From a checkpoint of a small transformer trained on Wikipedia: width 192, attention and MLP in parallel.
MLP neurons of a small language model. Each row is named by its layer, matrix (up: input weights) and neuron, and shows model dimensions 32-159. Each number is 128 + 32 x the weight over its row's rms, rounded and kept within 0 to 255. Numbers have three digits each.
After each neuron's rows, "fires on" lists the tokens most often at its 100 highest values on Wikipedia text that the model never trained on.

L3.up18:151120172163113147142098059101145137127151124114103111175185066106118123121131124111187150117133066197140098153177160132167155150155112115106136165126122077142134078101106119157130150161114159140082127138113103114171137127149125123080128087107138154148155165123122132145130091166106136161074132148073124114077160141117212118181118091103129118137154211134090191130153146128106087137230
fires on: "el", "ife", "ath", "om", "and"

L8.up533:110116082159139113156157150143091155095093137075150168170104054158102055202140125044122114155137165166075184075197134167101182147121180049048135080099121138139118165135121113147120126138128152121089067163116112124137164090057157154136179156082135171169131119104147173182126168166109093095117138147143149142139159144135182145135159104154127098109149083133108139144095159134163128134109
fires on: "h", "a", "g", "c", "f"

L4.up545:098115129166123136108122102142173150187108158168118107113113158140150178107131139151184091108128153157147091087168076155175121116181117135073113126115107172111167176147104099193127156121105164130124150168134166157108110124130147131126109086088127135130144199110146145136184143161101101212131129096156142153131201078191134067123118167160145113199093148119118119165151147159133157131144
fires on: "en", "ist", "et"

L6.up154:171116138136139094150209197096116127103174142147176119106126103139183105143128114148173111182137135153158120090103166189137119083117101106068110130119152132190137056148151123109142084197106133118140144134155138104038118098192057079074113130075147109140076163098123147155109140144083164115167125137096164162091145079081128123135131168080099146150150124135121113101111131092095143109114
fires on: "st", "o", "-", "ro", " co"

L6.up684:152147201105152148086133135071137152133192145101081161137101158155102149091153152179152117102142138163127180135106171140086134134144128179119126185182082145133096151115078154126095121153156057175110082177101163128111175134172136067143154071100105122099060166107099147151124092083110162134141140163096131146127096105112103139157132171115123117091144126180114112110115147123106168183158
fires on: " to", "our", "ou", " st", " of", "\n"

L6.up602:104126103123097164110140130158139100147149170156122154141125146183110094204134162105050104100130100069115127159153065204093155096111175121108130176089130138079116119116137096132141102122130075087104091170119150083117060144161150133144137111119131126101098181107176059157111096134131133119075120075127119125156129168144194100099134090113156142075105106139145134032121087107144089155103
fires on: "\n\n", ".", " |", ",", " the"

L4.up347:139106172121151160108126131127132182135144060170098108086135174128143140167101145172092126115135175128098066186055135127144136116072123097189090167075166164099121097095102107091121121140137137141061161109107122108092101101125170105106129131152138240098165149142130095093174130101108102138143121093161127132147137153058163150143111128107105150091179170142097101134121100100133122182194
fires on: ".", "ob", "ound", "re", "ing", "ed"

L4.up680:098129092155158157101106160125106122111153108105128134136152144093128203060124095089145155138158108139130087116154100133155181159161164157102116114173113128129142194169121156116136105153124138126128089101085226098154141113133128162141114123152116153107142128111088127080070102188060144158084129225115113109137096159137141126109079096181188117116139069086099154082123070099151166124127
fires on: "ic", "e", "ier", "ces", "orn", "ch"

L4.up598:126151137152110217131085094106176167105125123130182135107114132127090135072145112173142148123104056113156100130116112162123161120122111130167153152140090161106100122130146137079084139108075125172152178070181099086129061136099151133086111186102113203150097200080080147150144102166095181185136094112137134148064176128079084125124090167104128125118093110111126085126105118126116098188131
fires on: "ort", "ot", " Re", "art", "e"

L3.up767:144184101127094153080104139085144114185143107059193125151069094126077109123122103178142126204117152078103130180168143119147120116139135174143175155133117086119143110166123125127144119167124134152176172178181124144083087181067131167127080106111153107166178093132063147146130117120106129157172151123086121137081138063131111180113165089142151109112183165084149103156148109082152143118159
fires on: "ur", " most", "ust", " Pre"

L6.up109:172202176162113154073135096140127118155213154121163132135201105127151105081122133096155146157136101148096105124135136120147159113133177123142064115141146097187134128181156172082085159117165141142130194168093110119132098098121139118112111060089144176147102114119139155103091100134127102146091185077095104199112143104146156135151133147168153123163110083166146126153127097093128111114194
fires on: " that", "n", "b", "in", " ", "s"

L4.up24:168078114110176089167089153102070129073142129101115176162135153115142191152101081116095164121149133097144186087184159129053156151165153175110055135084100069164083150126099144107105145119134178122125045157094147082086151057108118130106088132141151125148116112161141106082143165113152136087135118123119119147194139100114112110117116149201049080068092155174112155084120068114105121134113
fires on: " only", "st", " first", "est", "a", "ap"

L3.up637:140123085093161105192111143129061105122086100124115139183197119122188134118107111139050162134163141105156154174108142125121134144089128114162143154131098135153100158115094160169128127127084136159161085124131184115143113098063101162160153128107138049086147131076133180098134138148102170136144115176181153170118140098131179135129085061163152083089113171110148119085141110090244181112095
fires on: "le", "or", "t", "a", ".", "duc"

L3.up518:109086128145112122133141152084105092087106151123066107134140133094159154111158136145154087186170080134144112148123156134187100113132175149143095194117089117125109097112121050119124095090149053153091152140137118094163130057090172154135131115116133158119086105119082115170133142135135072116118183128103096156103117123094155055137087119118128126113165126140118094095087138134137178147068
fires on: "est", "w", "ing", "ed", "),", "t"

L6.up571:081196141138093076120177175172156118135150136130134145084140145117098125088087113112132164128041125105139174138136116174070092125102142077102130127096198127099109086129116111140076092105130138107088093108116157161138085177167067145130074160146106088132158216137143105139148101140143131172107099104115110132164129103134090174149125104196135103139176108108098104118108130067129133111117
fires on: "iz", "m", "ut", "re", "if", "it"

L8.up434:138112119125149113151156077142152168127101140167114157125136080125182129132076107132083132134143176140106122063106150154165089140114145106183136139227166150179133087147141078130114062096116116133099127134192100098095114166118173139091204117115132087142116141158096063145085138129147084166123105065084133159159111121150109206151070180140081151175150070161131134150148102092151104138064
fires on: " ", "ro", "ra", " N", "-", "ge"

L4.up451:120079119118139095144163155116197151103121089090169143085164115174156153140117097144100143118098144124104141163065149141078157114069130143089153131129161138152094087120097214071179122164180104075167087111126130108097085135174159154125108103098172166176104202087133071100158048135148120153168088091146115155126149118141113111122176058125164147090098148170138114093136124137116142175108
fires on: "ra", "iss", "an", "S", "a", "im"

L3.up342:154105120120183063098091121073149096117062126181144088152108111168154133115112099153129104076158093157088145118077162088157121130152175123140109209154128122122139103154136104064103131074146128170117167142121091140121146113128215139123107160152160153140077165134127095113132134135130121184170110109164137146118168093098106154143188150125146137104093096070150125152074123178173174120094
fires on: "am", "ed", "ing", "ad", "est", "p"

L4.up85:174137117105111126186094134093153064152118162121083176163072147140174179128122123144155203124115102148109121099101182125138091100120123135097120111141134167147135142073093138069133127169152097107101081169176114123156105175137113120151126142084105090063114153112098100094107132112124181160097227107132095108120178082147101107137127094161118104215092119172137166104094053097183114108147
fires on: "c", "f", "ab", " most", "er", "or"

L6.up480:191146174099084135066148110105075135174173123121135070147142071084115094138185092117077105129139136146159130134131115152124102165120146120102156161153123152151139096149097159165123118125172115124164098105168187155085119047152143162087159148088128088132138184165145121135175132138162145139117190137150090135122109118150105133186160176082184120141116125111188101129134187146084111072143
fires on: ".", "\n\n", ","

L3.up47:091120151078119148135127118077144130140087171102101165064157131124107202126124109118154177103092101162099119079110178117095169117096117133104146154115120184077137137114109113085111073104085126112118127181104118149105138142109154124163111154143124099176130091094131158116111132083156075192111135158148116092035117141102066193181106111138165117166134168075130078155078085140151136128080
fires on: "o", "ri", " January", "h", "r"

L6.up144:160074101111169133173183062147143104101106136140111134158129098146144083110124150110165195137146136107099153137158167169087112118120131160172146154119146152196127143148050149127100086102166140157113103117080160155125060136120167159174104130153080114141211152133094185126135129105161148095124084123124140110119119175067063063132131129144132118091185108062147125206115125098113109149192
fires on: "y", "-", "he", "ly", "h", "el"

L8.up736:073116074137117169102100155093127117180062166166075104083158177180187118133164180154107146143085131126110143121131098131145116116118181105123113146202158109104176119150121145158132068072111154122132123066123169155094133112141115163069142071141088139123130137125105097098098170176164089103159149142130165151156108123141155087080091126084082186083116145208116125075086122090111120157168
fires on: "al", "ational", "ation", "ion", "ial"

L4.up697:120071181106075152120124111143140180090144085112135087111062131182160116087194125104111124158103077098080193130132130125124158151157148141147099104073149061115145147150116235108125077156109123097147131166107124115125190151065112145146187137122113176154125146129081086141138152137126089081138121091167178132053127107124075147117108171125110114147089173155121090161121191175126133166070
fires on: "est", "ear", "all", "ult", "ts", "t"

L6.up678:200054113147179153153132111090160106144071135176153117131153159095083152088122205140161112166110070148175129147058174158098104115112165115154106129133114150131134174180090142134093125076172150174089084084167150129148170109135197169129178116107142160116163157083120140105130091111134103131105117069104116136111116127134117131128107135132106132110119127126193131150035087138136085138140
fires on: "-", ",", "r", "he"

L3.up423:073149167165140173111182104144147155108095111106140173069214149095185144159120102071142121144097103170116113095139138115074078143154127111051086120150140143155109106133129144130136138087136142083121122087115156097142165127155084094061133109169117088163108151092186113159165145195115078108103140187109146081143144121141149084120149097137185124151108141153161153110186109130148161154124
fires on: "h", "ot", "ist", "ath"

L4.up409:115109163106135132068067149070080073158112138126122146135131142100129124153089167110112175119148089122125146124123072077163135082120114158121126196128158151185152128114104090120124093147168046191122127042086143161113096165148085109138150120118172154138151150144053102091091102112137063092062137138111175145092151117073112141103111127113148031147136141093166088131089160118107101147096
fires on: "e", "==", "ric", "k", "ine", "age"

L4.up677:139082128122141151128179126127099133134084102142145129030129106123120127088147090101197125062106109122140168082108174141144129101099146184136158113148118146146080094111142129170107103157130114102093118101112148141089128132187175145144192124136148132201199178071084086146113110172112150178144149136178174142166149120112123109139119188097079101163148135153163164095164115068105166070094
fires on: "o", "ro", "land", "and", "ail"

L4.up433:106108111140145180127129088122123104173159184139140145156129138144097130147127084115109079112144050107137191105180151115147075129138147102131113107019115100118129162138106154118127127133120143141107167144118142119080130128130156082141094102152100134128133155163175146066150151143125163161146172146185138133080152088112172082110113182046113138156056172120105142157098084150120141190181
fires on: "il", "ro", "g", "ist", "p", "e"

L8.up119:114143081064186129039097073155133114174180088115101102195120145134115127092128143082185088145143151183133079151147129107127152071140129138140136196111150118116101161131061121168141138075096180082158135091119137147164119135111123129138103188199126164128122135103121119150097100106079148103166082143145144139136099163079110129115153084108199143119107150109136134154114144166088096109071
fires on: "es", " m", "ed", "u", "e", "d"

L4.up745:157102102147180140116118121102106118093153104135097149108083114107115116239159125102104054125163191115090117088160077141071165134100041161051151153129138128132154142102111154125112086121127149103130133148126125168098117108135125104047152105112110151121134133104138153187162144153130081148099160165157140180102105136158055157110100149159142126120080109177130125073124125130148075125155
fires on: "s", "n", "h", "g"

L6.up97:081153133153172158115126100143158155081183192126110092190018170191151119113124090103114116104143120118125113131129104120149104148127121076095165103111106160160184161111090142174128126063084163143136193135087151129140111160095114134159101095085070166086123154177093117061179126132122116166133153077089120120127159127103163089143119087154152128119129088125123146173120148123140145135144
fires on: "ist", "oy", "A", "it", "O"

L6.up257:116103182174131114134135089066090183126143154124085104140146148110115094102129179091112103137128111176076100067127225128136107103094115141120109138190113119159155116163117171157151081160098151160129162093108152088122116133132114123119105138164182121150192135154141104136135100133158107169075134056093106153160116133181170199109141158061152154118145116084134179174082138149199140134176
fires on: " the", "l", " of", "ge", "ts", "ious"

L3.up653:081115115103179188156168129139085086130173153129129099143142153143132101083078161092124135141050176111126061138154123154138135096159185118141143115127110102158156125096154188116027111098199182124143075088072075175104145173140138118139079196115186103109109168198102110089147101112137117130048153126076113077130160170141181115135128100094124155146150141096156127146169162129137172089124
fires on: "c", "w", "ec", "ass", "ision", "ouse"

L8.up513:187109160100160084102119141151160127165111139128158186155100066151180175161148140117116154171115112095111103095127155165080134120144092105151115169063193145067131161102059129165107115127130049136141149104079187123147126156108119153145106141168158135107127104038170127146091131132137115086108110114113095150175108126120160187137096130127197077074132140128157125093053126131120100126097
fires on: " an", "."

L4.up16:052107120080132167150133075124148124120103191146112065043222119121125144145137149150161146141127088171128106117145125141113130095105170138142165122071134131166138082112116106170135153140115142115128172129116139148164074118124126093116156120147118159085140109149187075111096168117092185089095081105166041079124189114145085099119130095155096071159104183101129130124108139139138107130103
fires on: "ur", "av", "an", "ac", "d", "ob"

L4.up735:153106085151148148187122157168167102067201102145084145094118168123154155105136110153063118127084123091133090183059188132160113147141104212146107105123126183145127150050120194161099126134101156126153190085068198092146097156092124092119089121105128127118145089133083121126152094127104144125131128125074137109142062076077098149092149093113113133077154142162095139106091147103127157160098
fires on: "res", "ing", "ed", "es", "In", "ings"

L8.up49:112112132130151141182109129122132104145123159151123156095120106147136105189168178073145157109187114127093150084155129158134110173081149143082094119147086064177109141141125083138132090076135201130140035129082113150114178101137107113123150127118153125087158095109141172132140100151113152101171101117150160112137058172153156081228105082170165112142174194129120104129185091165071179162152
fires on: " ", " by", "′", "ice", " the"

L4.up750:076143148156195048132129172111113113092116120098117060181136146092097090135129140160108117101145089105113138136115068141173138130155180128156084073144117081199196109125129152115154132131133107151091131100072147120158131158143140117185127129130185116073124162132101096123139074172112129150111133130119128163139048127142132136138079142136136068123177112158101147110093104129127164114159
fires on: "e", "ic", "ed", "i", "up", "us"

L6.up315:108127144164176126118119133130071121139142109130107128129088177132169084047152132129112166142117132166136113138131211098077173159120172144211128110113099101074149154097123132095078102079068101098136157110103145107183104213099158145066129142074146109131158132102079121085144092108133131121180071129150121121136145137139147113112134160066140105149137061158117129100130168122148103048145
fires on: " loc", "orn", "ond", "it", "or", "ber"

L8.up138:157064086114114177129187128171128140136126134106108166118147235148104116106157115116095098136142159171096120106140160123096089188122126116135171115079129192116108126066116169063191083116156180172113114128133097120123109130112113164128072174113105156115097098156121110135092150171161219063140153167162195133142140120106092092140126121171131139156122190139119143151143140155132116200130
fires on: " G", "ed", "st", " L", "il", "ice"

L6.up306:151191103126149105076121104127143181091171077096114137150232130137102185134088135129089129086100094079169129062104124141107119060120144109164130090151136095089143071105143179098148138175125107096135091152133117130135096126036157076157110042074153083055132148134073121101130076114107121155133120150104162119184125161105148091106119088117107077167166146127144101138087130180143101168124
fires on: " W", "ou", "un", "er", "ow", "u"

L6.up641:155086134152142111171143154176106173115159129121122080091137135146128126122126130135166093072139153113139123126153118166148138139069167146102153131178173083208136130194170166119145138117109185138125177093138128118198088106095148155161137148108140123136145132165139142124109066163126149071103078120150118141172117088186203127140098127123183158109153144117121129129080111155137073172112
fires on: ".", "|", " the"

L8.up669:145094141094115140103177128130071087099111122123099098149095182120115166149107182072068088143157106141142124101135153149066161189130114118116136113116090133216143154134067082175136117082052152086165107202058082098155130114172115132094074124112142148133087157114168115138115148187143178091107119120195099180143153163097131149124159131166187177154112104100153101142111168076114169187089
fires on: "ath", " became", "ph", " of", "h", " is"

L3.up183:139125133158107098150090095086155070115173161109166113100123152096130035136104153165118129094156070112126130118154163060144102134146092137104133142149215118143173116104118092153083131156139115185172130143124107135129189175079157130138094146189106124135067175147148122127067129122121098126136112091153125133095118092116105089123061113109139143171173171157135083050119132107090125085164
fires on: "fer", "ul", "g", "age", "e", " place"

L3.up566:142089129150092094107088155118167102130080136144165132126139137130123190150162162057132136153121103138097069134093082105064136125110123073188154160146107159140067134058167171124120086104168174113143129159108088142101164048128153120130110135143104130095067066092138112078091094100151157176099099176131141105131165122121176105173118131062189161138148114129086114124101103135121101107139
fires on: ",", " in", "ide", " of", "it", "1"

L6.up509:144145155159142146138199139061118128137126102149164088121111135159156134128136135144105099056130165179127131143152122148148119119090181163121179204137156110188175129127088140170127148153138155188164150066147129144148141088105172183098121185089109153113128135130095159132132073160075131143119151160116109081072107123137120144110157095124069170118167049097134113138093128152167118110138
fires on: "ed", ":", "e", "am", "l", " l"

L6.up497:138097140103117107092176156098125191090158076087150103213093164200094196100093113089110102108119118130091112110142138101109066147141138161128161119082135082117089154123073145144130099113138165104128115159158097153163140105160114113144099087114126162177129087086168098073119131105117175191136067117173058110118117133115140086148067105082170133155122131086160189102137137136128148067149
fires on: ".", "e", "ry", "es", " of"

L4.up584:171083132163070143128083149135136123147149099105146127135149157121133129118062125126111170072120085111087157126039137066135155090086129112118116119122128188138106087106094146084141130130096124154175110121143145113153150124076180135144120150066126056139153126083116160120158106057168161021148167151120142160194131153145112200149086101117099189061136089199164155131138119166117134109113
fires on: "c", "ult", "at", "in", "od"

L6.up202:185121149116183112135136122135084070101111162122118123108094069110115140169167130089162135106131176128174158095124127142112143088080124135163142151210164150128090112136168183096146127172140105095139085105152145085144138107070134113220108100126222147122072107138071157078116110113134124133117081136155126123083141109083170150118048077104160104125116143097119123095082173097165151148131
fires on: "le", "ch", "or", "ru", "er"

L4.up49:132109177127129123156174107151125107147140123127125181130102170173079099166120169163165140125129095091093045099162100118125125173092147129151092099117112117100098086151059128126126132143158084110104124108130136174146114098123115118138147101110146185138123111128116165113113101187137179136114177116104151201093071094148123099164121093149177045153182141119109126171143135141154203131124
fires on: "7", "8", "e", "iz", "ic", "4"

L8.up114:176108148137132126115157167151116214136125108093133142113093116159150118121104115126115138085165126134135098108089095156144116106157137126103174082170147172135108127167157198087131158160153055130099159112117060167170124084112123125157061116097129105041171122103156173086194082059151110113069167174070131154126126105130140150132159092069169112161166133068134100103114139131114124192155
fires on: ",", ".", " p", " l", " but"

L4.up325:115112101163087138168144157139100130027148093115146181150204063135176096094151131129100173115118176143113116142128116173126095165152160124160088151066087141091074130115128129129145155076149124129126169152139093117180072106088123074153128131131099127191199140156098158157105124137061122105127146154129106101063091057150110087148104100124158094130088165157131150125069127090115168177115
fires on: "n", "o", "own", "s"

L3.up714:120207162107174149148169158079108095152154170150125125124144135166100097090050146076135161218187145150134154161186093120114162154147107086168085154125146117178121175164134131161105080134139069097117163136157104173177119130154139094137083077114153093108091097182113128127120136168099131141118091110083152111135063136109140160138062124121112099127138066149128123166116130195135151112166
fires on: "per", " as", "in", "n", " /"

L4.up31:184131137067148119162175109121161125165092112117180118094102146161092120236161151062169135146145055095127152056182146118128183131083159175118052092135133145110156114164112198168085146139135075127145099132121131093134116091121089159088084102113146126126143124113131202112140128164161158081166146157158135159062099150108095112157121067142184149110170183069123148173112144105110104130134
fires on: "h", "i", "or", "l", "am", "ak"

L3.up369:182085152112133190118205169148105121151151137122141157141105123097153127101168213176122130142121127172098138095151140166121116128155146214068131051150150115130170145188123065177112167124141083091095182142107149130085117130147114153100084171119181134171154105112116149165085180143113125124097151161131134178146086105073130104155154163152108141109138124137079135162115077172149103141077
fires on: "t", "e", "h", "ect", "ie"

L8.up677:108175154178158152147175194112130157169156118120060136172151130101090057176115183140129085096127135101117097157129164149062146109095167111106083122065181123138083150113128161190159180142152133159105130153129137156132116170135162122104088148106055171156124142085125116148105101118116118095104094080094119133181120163147126162136125142079147125153095098113150104142078115112151171111151
fires on: " |", ":", " the"

L3.up401:094095105121085144125121151136056090096164207153102079148100124120130141160119134127171149159151158106081075157183101123131119145118119114093155143128110134090145161121133105137083205169085149118169146194174181137171108076125104129118108098163171160142141149111226087119146153137112150081108147100127155169124149127164159165117095112125066128114097181093116118058122154130122162135171
fires on: "ion", "d", "g", "ision", "ch", "ic"

L4.up320:146132125092133166086117203150127131184147163148083150051159176065067164100148145176175093151044143131114135104074055184117099143151147155114052126073169123123110105106139135136098136083159173140128162134083156092129145115122122071148092135103181143103078120109123122167161137126115106113176147124106189146116113165129147140167092163132123148123176129145115170149127093142060104150139
fires on: "ate", "e", "al", "ect"

L3.up10:072061163123107122076158119148148149128130121103174176190091096172142099120071123105080132133110093085144190080121079126107138109170159147094129172133101100164118103100075126127110170115136148139121110140163094130138123151142093129089127108109119106040091080166120136153131124166165146145094131071086130130113176129128114135166054092117091104117147110143149127089166195109104096148104
fires on: "est", "st", "\"", "am", "s"

L3.up357:103124098184156149167165115127157154104130137164146157121104058130143127093067134181119148116109160155140120142111112105124165128149140090133097125141118108129127109104172167238154140130103115066153055121150088098098205154042158169128122126155095150120115103123147140143153084124138175092121104162158108146127101147178140125136119125132130163148097118047136101142086141147133129166135
fires on: "ic", "p", "our", "us", "he"

L3.up603:131154074153138155082133096145162186099114059140124174145136122144099121127087140193119116153092111133172090102139121117114194121147093162112170097179218146106140131122187110145169122175100145147124125142141145104182137089135133086080167120101127134142117111181141147165098128076140187117076138181086183144175103152124116105161187145102137095150138161145156109114154189149147122127084
fires on: "u", "ess", "l", "ou", "d", "us"

L6.up151:139161182173052160137136114137085112163144127105119081128126116116099101170149070118083123106145124179105170122111113130049112147075167110104123163138137111128068098132086099135104079124154134148141141116117183147132130121121137110068158144134098166107118120139147064130149101110153126077082093131133109147143056104133135184126163139056125126151116111076105112196159131182136136097125
fires on: ".", "\n\n"

L3.up8:134098131109126115115077125055118139138118076135007163119092120135171097099082135139151108128089131155100181125111140104126096174170160117092106091182179165138137123094156086160121093137098150119105173171148088164137133138148181163142101104159169110100105094110104131137136090101148085167154105090135117053137126125053128088123079147157178123103093063163092105161141125153146109171128
fires on: "t", "h", "ra", "ro", "ron", "el"

L4.up602:112133111139084145111128148151139110102129062177144138166132130103114097114174168129074170137122130175134110096125114173136161131105147151119109092180156139099171166065116126128124147139090098093120156097046161183165162193128132153145138182160175102098139124164147170161146144133142211115110101055161152105134130098131112109069159153063126155139157156105088130122062154103119148137147
fires on: "g", "or", "w", "t", "it", "h"

L3.up564:143110155140123108149139108097118135107091160147076176209163165127164114154122125107125107083147094179135144104062167115155110103103101066122154160090075182145130153111153126172165068167146091085144089172131138148130134179069162092119132134113136135184151104146120116160154153086139187140136153125178139158044113157112167146145131107135137164173164132122144118112064145125157141177109
fires on: " ro", "/", " Ro", "he", "*", "our"

L6.up0:105133072148164136184105106142142212068135163175081159118158140120147117109103135112129134185168139134122129186124114152101140133087144142103087089116113157168161156143080141190101108139146106157097156110123077111155095161133143117172077177131195164062123114154135093139119093163067149118151139119117148140173150148127153053113142044136156088141088153097062112114134089142127142156126
fires on: "-", " -", "n", "N", "8", " –"

L8.up279:118142183151122158146145173135151121134098199103083089105170111170096123098142125136125095050138135131035156106120155101211141104168159106154123150123171155139176096124152141131142182082159170173092124109166082100189133105199103099106111095103113115110162109192168124099122158178110156163075091170085137122156140095175115144147182127158120128179172168083106094124159089163156139118161
fires on: " P", " p", "P", " G", " D", " B"

L6.up529:103162135111141158139181147123095103137173096089156114091138087119093102146104146083156089081104128082144176152117146114134141158106113105177131100107154093095125149095085136132142065138125140171114114131120149201102157114107199065141158100138124189119107161196124108173086110119179164091127063072097092139189122139138132124161141158131131108145128129147189080126157080095067102068120
fires on: " |", " Sc", " ", "ol", "c", "en"

L8.up483:163132159167122149155190142114140122143113103086109102114152140154130117155128145097181162082155136170151094096123186121107165093098186086108153133092168108128072148143141116171083119050123135121165098119121136214111096105122144113112139175125102081093097094136088170147167131164110113179141154132117130183201095115077137103144038169158182138079110135087119131127126106121199108146161
fires on: " |", "\n", ";"

L8.up415:194146089115180142136157141150152172109114175134146098145143146082105112141105155166149129110183083160088060150124178129122088164109155159094169086127159119108122129193146179130098137152122139141086141126116141122078155161105115136119150161120179217142113149107117130093114160054111133078128108164130178099166114098176115095153122158158145175110113129157178134125127148127105134152044
fires on: " and", "r", " de", "e", "ee", " C"

L8.up345:085108151105222112105110147112197109115163141208143117120098177142154157143166147132126163111138170177135155097117120095109085112122136115123155184164129175108097119157081134160091127157089124073102149136103207151103182153047159179131084094128192202095112111098123125125110081130096145185122146084126134120165060083074096094143162153083112080149098163138137099163101112129117100115151
fires on: "al", "u", "e", " c", "ro"

L6.up6:085121112112104157083097106126103188170135142120133165119159173116191092069183103121076143099107128138091176098136153187099130136124163136147188161149152157121139209070087134174143045095162131159189131143102127152106139171101166143141050137135119169100101148068098117166114152080086156139131185131144120139206098120097099132119132090125131168131123185085177094120172156140174134167168
fires on: "gr", "st", "ial", "g", "ed"

L8.up292:185124100138144090095164139183170171176108130131142106132126064118092129136164109164076158105096102138105142130111113035118091119095095120102140135164174082164057155185155151129111115162117155127119105151157103128115116154138154080135070183115169114155125093080094087128109091126137133169120158143155207104139112106169154127152142119129171148118134163135094124097053093106135101084133
fires on: " and", " in", " of", " &", " /", " de"

L6.up695:146175130116105087090188059084110094171171133086169098178105147116105121154172138086127153125141045129140099142140128097147189137159133116106124123133096156090131100152101122150127095123076094101127122154121143180083111079178092127136186174166126147121136094100130075054120159168072118076177095116118060103055108153124139042113167094137154065117168147127188134115111140114131156147148
fires on: "ied", "ak", "k", "on", "z", "l"

L6.up195:131170109190116114082162134149176147137176104091091102057170105112126137171114156109127146120100124101055147097132107171145138120062089082117109102175140169093153079115080075097123176091112100173147109104138109126052122105117142142128124126133160074131092173168153122157130107110207162095107168113101152139154161149171055094113142180145135107090108048091165074192163127107114144120105
fires on: "w", "if", "it", "ir", "ot", "arl"

L6.up438:121159163108149186080197120100116125080083086087155091169102097150180193102071117151130117168072150159141174140187113123111093134107167162137155127161130111115146020132148121144143169111119183142089117120142135098108120122101114109144120064157181112142087100127109144138128149107102129126081144109171169124145150085113153148151145161130161105139175128124113127113162160120138098155146
fires on: " he", " de", "qu", "st", "ro"

L6.up544:088147153143214157121104157138145136117091130113077131167089168129154091133089143159068139139166139187140119164127079151130150127184202150149111151134119148164122160140089103146125059098090160095131128084081096156104154129082105176113126111120134172147129123171141189149085111086187112166096105158128127110112141086133163094087211126122072151150161152115098100136130145162130135163126
fires on: "ed", " ent", "if", "oun", "ang", "ent"

L6.up44:096161178143093187140177119129120149135172126139140118070093048104136139088127150157077100180135128138112165153095124160122130146145087138155107138098095101154111057083136137122142140097147147099084168110101117107154159143132169089111157135160110140178150172145106166125121150137063104132077132185155106104111157109138123084092092154166164073198134152153121103102107183147192174086117
fires on: "t", "ath", "ts", "th", "h"

L3.up495:122100195135081075119180104202099120087157141128109146134134080147147091093169095136141152149170125083166185145094114122132103162120103159189108154132162123114140101098159129117107118110118125108111173138146111103125163169153077103152146151106141106138156131070145139117098111107179095054168147154120103092114140118086165081130079107136147108125146160093146080114066130113132079126083
fires on: "o", ".", "r", "ru", "ra", "s"